{"d_model": 448, "d_mlp": 1536, "activation": "relu", "positions": "rope", "qk_norm": false, "attn_scale": 0.125, "tie_embeddings": true, "parallel_block": false, "init_std_up": 0.0257, "init_out_by_depth": true, "lr_mult_qkv": 0.7, "lr_head": 0.00421, "final_lr_fraction": 0.05, "dataset": "wikipedia_en"}
MLP neurons of a small language model. Each row is named by its layer, matrix (up: input weights) and neuron, and shows model dimensions 192-255. Each number is 200 + 20 x the weight over its row's rms, rounded and kept within 0 to 999.
After each neuron's rows, "fires on" lists the tokens most often at its 100 highest values on Wikipedia text that the model never trained on.

L3.up178,175,193,197,235,168,222,211,194,184,197,233,224,218,243,223,185,178,188,209,220,220,219,222,197,216,183,205,192,198,157,194,209,213,192,185,211,186,185,217,210,255,200,208,198,202,207,190,194,230,205,195,197,247,221,187,201,182,200,213,176,198,217,188,214
fires on: ".", " did", " Did", "elf", "-re"

L3.up357,186,226,191,189,178,217,209,188,208,203,207,245,185,193,167,238,190,199,223,219,235,195,220,185,212,237,224,190,147,206,188,212,227,195,195,164,208,171,191,210,170,207,187,186,178,211,205,193,206,210,168,191,176,208,171,223,208,201,174,222,179,218,163,242
fires on: "ase", " Group", " Division", "ium", "o", "em"

L3.up350,170,237,155,234,170,203,221,197,191,200,187,223,231,191,201,182,197,199,212,202,196,218,185,239,194,210,183,179,156,208,195,224,204,218,213,231,182,190,169,238,202,235,204,217,204,212,196,215,188,177,230,199,231,201,216,227,172,204,192,202,212,193,202,194
fires on: "er", " was", "at", "ak", "ah", ":"

L3.up572,200,225,228,205,184,180,179,245,228,202,221,223,217,205,218,232,188,217,225,235,194,199,187,200,204,198,246,222,193,181,185,207,194,210,177,202,183,164,208,214,220,172,206,201,178,202,236,214,211,180,192,178,225,203,201,173,198,214,202,184,234,183,198,185
fires on: " d", "ly", " produced", "1", " exist"

L3.up1417,185,212,169,205,217,199,202,221,222,212,202,235,203,192,208,202,180,198,215,210,190,175,204,161,194,183,203,221,166,189,167,183,220,196,224,206,189,152,218,186,237,230,201,234,188,236,186,219,167,193,202,235,187,222,200,197,202,177,202,177,189,190,211,185
fires on: " and", "ers", "y", " up", "ks"

L5.up115,189,196,190,228,208,170,199,221,212,206,174,259,185,163,173,192,236,181,208,250,169,216,202,188,207,199,202,191,209,191,149,193,207,194,218,192,205,172,177,190,218,179,184,216,185,182,215,213,219,168,220,159,184,212,218,197,212,163,190,175,223,222,174,214
fires on: " +", "ud", " sup", "id", "u", "3"

L3.up538,199,189,190,196,200,226,203,198,207,203,239,230,220,215,206,236,204,228,228,212,214,190,216,211,195,221,224,198,226,187,212,219,172,163,205,228,168,191,178,202,192,215,179,179,197,201,194,202,165,215,226,219,179,219,174,212,213,216,216,147,184,227,190,189
fires on: " |\n", " are", "is", " now", " St"

L5.up33,161,199,205,196,196,240,177,197,197,235,197,238,184,203,212,219,172,191,231,208,190,191,201,214,208,192,195,167,221,186,225,200,211,187,168,214,192,189,203,193,168,224,162,211,198,198,232,234,211,207,186,205,248,160,177,196,197,209,201,200,187,198,238,213
fires on: " p", " J", "J", "-p", " s"

L3.up141,180,209,198,172,200,238,191,201,183,190,183,222,197,194,223,251,203,190,178,170,194,198,215,218,177,167,194,198,174,195,136,211,219,235,162,196,190,217,176,214,207,217,230,227,228,209,178,190,175,211,145,192,234,180,210,180,163,169,205,193,187,235,177,191
fires on: " up", "P", "am", " data", "il", " election"

L5.up1243,200,233,187,174,183,181,202,211,183,179,186,235,211,182,215,221,184,182,193,228,226,221,211,187,206,202,211,198,200,218,203,233,203,179,195,204,202,181,184,198,134,193,174,238,208,246,175,214,160,161,194,173,215,213,229,230,189,196,196,207,188,214,223,193
fires on: " L", " W", " R", "k", " |"

L3.up609,237,186,191,213,191,181,170,210,241,204,198,202,235,190,232,205,222,216,205,164,218,206,213,182,172,209,194,194,175,189,201,204,216,168,225,184,233,220,179,201,221,225,209,199,184,194,201,196,198,171,154,173,173,243,230,204,176,216,221,190,212,237,206,203
fires on: " P", "_{", " p", "pt"

L3.up1419,191,229,203,188,204,204,220,145,183,214,178,226,230,188,207,220,224,195,194,215,179,204,233,185,200,205,207,190,221,188,207,214,189,183,203,192,206,184,214,193,197,195,210,231,225,190,210,240,217,207,226,228,216,182,182,185,196,194,166,209,170,181,222,170
fires on: "s", "BA", "LB", "i", " so", "ra"

L5.up1330,172,216,183,211,183,201,201,223,181,233,233,179,203,184,185,189,182,158,216,177,191,205,237,192,209,227,221,184,200,195,193,216,190,230,196,217,193,158,130,226,214,191,213,226,180,185,213,176,196,185,136,199,181,200,196,204,216,229,199,174,212,175,204,197
fires on: " E", " record", " list", " sound"

L3.up758,216,186,199,225,193,159,197,203,207,178,187,239,200,173,191,171,181,183,205,181,178,184,193,188,215,188,207,200,206,209,167,196,179,185,190,184,193,183,195,217,207,205,187,200,209,221,212,177,209,176,215,222,193,209,221,219,208,163,197,165,213,222,209,165
fires on: " /", "ik", " on", "ak", " |\n"

L5.up357,188,195,216,217,181,194,209,195,215,194,171,199,240,193,242,234,196,179,190,198,207,173,194,196,201,190,231,171,195,195,229,206,176,171,182,191,215,174,200,216,173,189,172,200,190,170,222,240,188,177,211,183,219,194,229,183,197,184,168,187,211,175,233,201
fires on: "a", " Sa", " Ba", "b", "R"

L3.up782,189,194,192,185,192,209,219,212,207,195,199,205,171,203,181,231,170,178,198,178,183,197,212,208,230,217,224,191,181,203,194,207,180,157,199,224,197,187,224,203,202,182,179,221,206,220,232,195,197,210,172,206,204,185,192,222,180,152,201,219,240,199,184,192
fires on: " other", " different", " various", " similar", " certain", " all"

L3.up711,209,168,180,198,207,193,210,195,186,208,194,212,209,202,196,208,191,172,200,189,236,225,192,210,205,192,203,179,211,196,211,204,191,241,167,180,191,195,199,209,215,207,221,231,190,217,227,185,214,178,207,195,154,148,196,197,239,189,208,224,194,197,197,216
fires on: " Ed", "i", "ar", "ed", "a"

L3.up99,233,204,181,188,200,219,199,210,213,157,201,183,246,205,224,159,202,190,196,198,185,217,154,175,218,223,206,183,209,184,193,218,184,211,210,231,205,152,196,207,219,239,217,215,208,194,194,208,204,194,213,220,178,216,217,201,184,184,164,207,217,216,191,215
fires on: " February", " Mar", "9", " late", " Massachusetts", " January"

L5.up832,212,199,233,193,203,166,216,203,226,218,179,165,214,210,201,180,190,218,201,186,194,209,178,204,245,175,211,157,179,195,192,203,216,201,204,197,223,212,198,220,212,204,182,228,181,175,209,231,176,177,180,198,165,203,215,178,210,149,187,178,175,223,209,223
fires on: " sc", " to", " ro", " R"

L5.up1346,182,194,206,202,173,222,207,148,220,192,164,242,185,229,186,188,210,179,209,189,230,205,183,212,217,204,184,161,198,203,217,222,185,211,167,249,171,165,221,204,207,225,199,201,209,178,206,211,188,205,172,218,198,190,226,208,214,192,165,193,189,208,208,210
fires on: " by", "P", "ok", "'", "og"